config.yaml
num_attention_heads: 4
num_key_value_heads: 4
norm: "rmsnorm"
norm_place: "pre"
rope_theta: 10000.0
rope_fraction: 0.25
weight_decay: 0.14
max_grad_norm: 2.0
decay_shape: "linear"
max_seq_len: 512
MLP neurons of a small language model. Each row is named by its layer, matrix (gate and up: input weights) and neuron, and shows model dimensions 64-159. Each number is 128 + 32 x the weight over its row's rms, rounded and kept within 0 to 255. A neuron's up and down rows have the sign that makes its largest values positive.
After each neuron's rows, "fires in" lists the words (lower case) most often at its 100 highest values on Wikipedia text that the model never trained on; "fires on" lists the tokens most often at its 100 highest values on Wikipedia text that the model never trained on.

L5.gate481 [198 186 140 155 151 147 124  76  93 168 144 153 106 137 121 154 188 144  85 136 100 133  62 133 161 192 125 131 101 136 126  81 136 130 175 125 126  97 148  94 131  98 101  91 120 166 141 136 105 142 156 121  92 172 146 130 120 103  96  97  82  83 162 154 140 150  95 145  67 143  81 137 118 142 137 138 211 151 168 128  98 151  91 117  43 116 153 116 106 130  77 180 127 111 120  87]
L5.up481 [101 105 122 120 121 142 156 122 123 113 101 192 145 183 164 189 155 107 137 109 101 141 137 142 132 116 136 113 138 173  77 164 143 167 184 145 129 132 160 108 110 136 111  87 134  53 112 144 147 149 122 149  80 158 173 165 104 229 156 133  92 103 102 132 139 129 159 129 154 139 109  80 129 125 111 128 120 189 140 136 171 148 156  75 119 128  93 153 122 120 104  88 158 125 156 137]
fires in: "york", "london", "england", "paris", "yorkshire"
fires on: " York", " London", " England", " Paris", "ang", "ij"

L5.gate569 [116 141 183 135 108 109 113 112 103  61 156 129  86 146 155 153 154 129 230  96 133 116 190 141  97 142 126 165  46 130 123 109 115 157 143 134 173 155 121 107  56 109 109 104 158  93 128  69 110 120 115 123 159 166 159 133 127  95 168 138 117  77  69 144 109 108 156 138 156 156 124 136 176  96 134 110 161 125 186 176 196 137  85 134  83  94 113 156 110 140 113 121 155  78 152  79]
L5.up569 [ 96 203 143 132  75 184 164 156 140  70 149 120 152 113 114  96  75 153 123 154  87 123 143 114 141 159 113 110 152 101 108 156 153  86  51  79 113  61 117 158 146 115  68 134 138 132 106 152 170 198 111 111 155 126 112 103 121 117 151 163 144  74 184 194 108 120 139 127 181  95 109 122 162 118 142 187 106  87 178 138 151 150 174 150 157 136 121 146 141 117 136 111  75 150 166 144]
fires in: "at", "after", "during", "when"
fires on: " After", " At", "After", "At", " at", " During"

L5.gate420 [108 123 133 159 141 192 103 162 186 136  74  60 103 114 115 107 153 130 164 104 142 144 105 153  78 180 128 147 182 129 105 136  64 157  58 144 109 141  69 107 113 108 159 139 146 101  64 133 100 112  92 109 133 157 151 178 115 167  91 155 121 125 114 105  86 100 108 112 179 146 114 157 105 122 153 133 161  82 134 125 151 134  54 177 163 130 113 141 157 156 143 102  80 111 152 120]
L5.up420 [121 180  95  74 168  76 140 161 112 141 118 119 110  93 117 157 139  53 104 103 158 131 141 107 112  99 165 135 163  89 133 167 160 104 128 146 107 135 170 188  76 159 149 148  98 123  94  43 166 138 106 138 182 144 103 115 153 117 123 139 131 162 107  54 152  91 155 179 102 110 154 136  87 119  98 202 154 176 141 133 107 135 166 162 158 147 193 122 144 177 102  72 169 164 100 107]
fires in: "0", "2", "1"
fires on: "0", "2", "d", "1", "est"

L7.gate193 [147 145 156 143 184 135 130 123 136 150 136 171 123  65 175 183 160 117 109 149  95 159  90 144 138  91 133 142 127 107 192 142  99 116 117 114 155  98 102 116 175 119 133 153 110 128 103  88 181 123 132 141 152 138 191 152 102  95 107 106 122 181  82 154 163  93 145 179 128  62  89 100 140 151 114 154 110 161 109 111 177 164 110  80 164 139 187 161 136 185 129 130  90 158 105 110]
L7.up193 [111 141 118  69 135 144 120 164 128  71 122 144 132 115 162 116 114 128 145 139 130 142 102 131 163 102 132  56 135 150  92 188 132 127  78 117 119 149 140 141 141 147 130 130 155 134 171 137 130 176 177  58 110 160 183 140 153  97 129 119 143 110  99  98 177 172 129 180 115 161  84  89  89 126  80  97 154 141 127 116 193  90 113 152 127 109 165 180 144 162 184 114  86 166 123 126]
fires in: "0", "2", "1", "4", "3", "7"
fires on: " ext", "0", "2", "1", "4", "3"

L3.gate692 [101 144 136 172 180 125 135  83  99  82 130 177 164  66 147 139 135 144 139 157 143 109 145 172 184 117 138 169  70  99 102 183 108 124 132 133 164  92 151  53 106  96 112 118 132 135 103 117 162  83 136  81 137 121 136 113 168 133 135 111 163 200 117 182 109 160 117  94 171 173 142  87 111 166 141 163 112 144 118  80  72 115 114 119 194 196  97 157  52 112 116 119  96 154 145 156]
L3.up692 [143 132 139 113 120 166 118 188 152 110 107 164 116 118  71 135  79 115 130 113 152  94 135 160 146 159 150 100 140 141 111  99 177 150 112 163 124 128 145 106 155 149  73 162 172 105  74 115 114  93 157 162 154 144 138  86  99  61 123 175 154 144 123 101  68 130  73  97 150 119 156 117 121 142  99 131  91 157 179  83 123  41  82  90 169 173 113 140 137 176 120 107 110 118 119  96]
fires in: "same", "year", "following", "followed", "01", "from"
fires on: " same", " year", "U", " following", " followed", "01"

L5.gate317 [159 148 148 159 142 145 177 130 113 143 116 104 143 105 166 101 160 100  76 108 185  75  78 154 117 129 109 123 149 132 138 200 128 106  88 137 103 141  76  83 132 175 143 102  83  86 169 120  84 129 193 115 136 135 148 113 100 113 107  99 141 175 126  78  91 150  90 123 106 134 107 161 112 121 128 128 138 120 125 164  53 208  95 157 100 131 123 142  27 123 155  98 142  87 145 146]
L5.up317 [202  78  84 142 132 130 187 194  65 129 181 125 121 136 110  72 124 146  82 139  95  80 107 200  65  77 113 128 192 148 145 152 185  94 100 113 116 150 114 139 168  68 105 143 144 151 103 142 126 158 142 123 172 118 136 139 167 161 115 120 131  89 114  26 112 120 149 117 149 136 139 171  92 142  94 118 132 134 206 135 109 108 125 146 116 153 117 186  57 146 157 128 120 137 108 140]
fires in: "on", "along", "in", "together", "with"
fires on: " along", " on", " in", "ens", " together", " with"

L5.gate511 [121 138  79 169  75 156  89 114 102 185 179 124 130 157 121 152 101 111 112 109 150 163 115 109 138 125  87 140 103 102 125 101  87 119 141 109 111 104  31 141 148 192 160 116  66 176 114 108  83  97 135 116 182 157 153 148 131 140  85 186  79 156 138 116 178 148  80 120  98 104 117 138 111 129 104 116 120 140 116  76 113 129 147 119 111 134 154 112 186 114 114 133 135 178 124  94]
L5.up511 [128 122 124 151 152 192 128  79 124 181 185 139 103 108 128 152 134 143 127 124 121 116 141 110 153 123 154  98 130  92 167 125 138 136 105  79 129 107  97 139 154 193 128 146 181 151 138 106 127 136 144 112  97 157 136 155  67 108 149 159 172 166  91 128 130 145 143 114 159 144  90 154 142  52  74 122 160 156 145  59 157 152 106 109 129 134  96 228  86 170 142 102 143 153 134 109]
fires in: "a", "to", "s", "an", "no"
fires on: " a", " to", "'s", " an", " no"

L3.gate641 [137  94 151 160 153  99 158  86 165 121 125 117 138 159  63 171 177  61  75  73 154  97 135 117 163 143  54  82  96 128 129  95 158 134  84  99  92 146 140 155 104 120 194 124 125 118  86 130 185 169 188 112 145 174  70 115 155 180 117 173 166 120 157  92 154 154  81 114  72  98 119 189 147 168 147 121 135  81 101 176  41 176 134  88 155  99 100 143 145 136 133 169 184 147  82 108]
L3.up641 [161 110  90 167  91  71 167 132 142 173 154  85 110 156  69 123 124 167 168  84 185 163 127 117 105 111 166 113 133  61 118 135 142 123 148 123 138  89  72 101 161 152  74 100 141 113 165 160  78 109 148 121 117 154 123 117 141 122 125 141  89 145  85 167 138 138 140 106 119 173  76 143 106 139 109 177 135 141 122  66 151 162  75 119 200 124 112 132 132 115 145  65 151  71 105 121]
fires in: "p", "to", "a", "yards", "m"
fires on: " p", " to", " a", " y", " m"

L3.gate639 [103 117  91 129 135 109  72  92 144 108 172 121 130 105 197 147 201 191  99 127 184 121 144 173 143 138  77 116 116  57 114 133 133 167 105 143 162 131 123 112 172 171 137 154  84 118 137 168 114 150  90 192 106 149 142  95 133 161 118 152 219 142 102 130  92  93 187 125  63 148 134 113  91 148 116  93 153 135  85 245 138 149  90 154 116 123 122 114 121 130 125 150  86 159 115 138]
L3.up639 [138 139 154 169  76 107  46 166 126 124 101 141 119 144 142 148 167 148 134 143 147 174 140 179 138 105  95 176 151 137  76 165 167 196 162 114 123 173 132 124 125 155 152 169 108 102 144 158 129  94 103 108 140 136 170  72 161 171 132 116 122 128  49 144 140 116 159 140  30 153 111  95 117 162 101 109 142 110  38 231 151 124 113 181 175 157 188  76 144  89 167 144 118 126 138 145]
fires in: "history", "phenomenology", "architecture", "sources", "always", "waterways"
fires on: " history", "ways", "ure", "ology", "ources", "ography"

L5.gate188 [132 112 157 140 102 128  90 140 104 202  79 119 109  50 192 196 110 124 116 137 116 150 140 133 191 175 113 128 132 169 128 157 134 139 147 162 111 111 143 162 121 121 146  82  60 115 144 104 133 185 179 119 165 167 158 134 122 139 104 143 122 192 136  87 158 101  82 120 139 108 112 138  97 143 123 141 182 138 169 164 130  93 117 142 125 109 172 105 137  85 129  80 109 128 160 156]
L5.up188 [108 140 151 165 166  80 112 107  61 159 101 163 109 113  90 140 126  89 153 144 137 128 186  67 154 187 103 149 150 154 148 136  92 104  99 162 100  70 142 109 129  98 167  78 107  97  73 114 167 112 131 128 135 105 107 165 132 156 156 106 113 176  67  81 151  97  76 150  90 110  96 149 110 113 103 138 120 132 157 147 154 135 119 148 116 129 144 146 130 181 120 112 134 142 135  99]
fires in: "3", "2", "5", "0", "1"
fires on: "2", "3", "5", "0", "1"

L7.gate608 [147 123 155 107 141 162 147 126 141 162 194 129 158 124 111 193 181 123 137  84 117 111 111 105  84 152 116  97 131 141 185 141 111 106  88 140 141 136 111 125 139 128 160 158 120 129 170  88 142 133 131 116 118 150 155  70 155 126 122 147 171  64  78 111 146 196 167  70  68  74  98 134 107  88 147 106 150 171 155 147 151 113  80 114 213 160 100 130 107  69 124 132 115 113  91 152]
L7.up608 [120  92 129  89 134 126 137 157 101 146 115  96 117 118  96 187 128 141 128  96 133 113 115 106 107 141 100 156 106 129 104 172 160 136  68  86 162 185 130 186 161 160 175  86 160 114 131 105 161 173 108 148 121 121 192  77  97 180 146 166  92  52 181  74  99 148 142 117  89  95 142 135 114 141  91 104 141 188 126 119 108 134 142 120 163 147 113 152 102 140 143  82 131  87 170 150]
fires in: "south", "north", "high", "east", "west", "vice"
fires on: " South", " North", " West", " High", " East", "ice"

L7.gate195 [134 109 117 159 152 105 144  88  98 110 138 134 135  87 144 124 147  85 139 117  86 149 108  75 146 148 110 137  96 129  74 112 123 148  87  99 178 143 149 103 148 140 120 164 141 143 176 127  76 110 151  75 146 170 127 120 131  84 163 143 172 129 127 149 137 116 152 178 110 185 156 158 137 153  93 110 151  92 159 116  70 160  97  95 140  70 134 121 170 113 104 154 165 117 124 129]
L7.up195 [134 125  99 105  78  96 111  96 129  69 220 125 177 144 170 190 102 158  99 172 114 169 161 153  79 127 142 136 137 132 127 128  79 166 123 137 184 111 117 147 163 101 136 140 110  97  79 181 150 108 147 119 112 105 120 129 151 134 116 147 127 111  97 128 179 120 153 127 204 205 110 105  74 163 119 193 118 120 110  87 172 146  77 158 126 156 140 156 114 111 110 161 144 114 201 161]
fires in: "where", "when", "if", "which", "how"
fires on: " where", " when", " if", " which", " how", " When"

L3.gate663 [130  83 118  96 145  87 133 142 110  78 197 148 159 157 115 104 166 148  84 120 102 164  92  45 167 172 110 150 132  97 123 166  97 165 124 132 114 175 133  65 176 199 128 142 142 106 148 130 122  83 135 167  99 203  77 106 134  95 165 146 137 138 123 187 127 149 124  88 160 147 143 122 140  91 123 156 106 178 175 122 103 122 115  89 127 156 146 120  73  80 116 128 161 116 192 124]
L3.up663 [129 161 108 113 130 146 203 123 102 135 165 119 104  96 219 187 138 125 103 146  55 124 110 135 114  83 126 104 109  92 117 129 124 173 124 103  90 165  99  93 102 172 103 107  93 129  99 105 112  90 124  84 131 143 129 117  89 138 113 112 120 124 156 117 135 143  67 170 156 150 119 117 150  94  85 124 132 123 124 169 103 103 191 164  91  88 195 118  98 169 126 146 154 128 119 162]
fires in: "when", "after"
fires on: " when", " after", "After", " When", " After"

L6.gate64 [113 134 128 112 147  91 139 110 183 180 153 127 141  90  53 213 157 117 149 178 131 147 132  88 142 180 142  99 123  88 166 152  82 123  80 116 141 104  70  74 193  94 141 146 108  95 187 107 156 137 116  89 160  88 171 148 151 138 137 130 159  95 107 129 139  99 111 156 107  43 113 118  96 102 115 161 125 181 100  97 134  86 141 118 113 142 195 168 156 133 106 129 129 162 114 108]
L6.up64 [148 125 170 135  98  84 104 167 119  90 135  78 130 115 114 112  89  95 166 105 121 137 180  99 145 140 129 103 122 139 127 178 131  96  86 115  86  89 130 143 141 119 122 188 165  80 156 175 142 126 139 146 171 104 133 100 168  78 125 175 104 142 174 157 177  87  55 108 109  96  98 100  72 153 154  95 118 112 176 111 142 161 144  87 146 171  82 166 177 142  98 127 118 175  92 108]
fires in: "0", "1", "2"
fires on: "0", "1", "2", "j"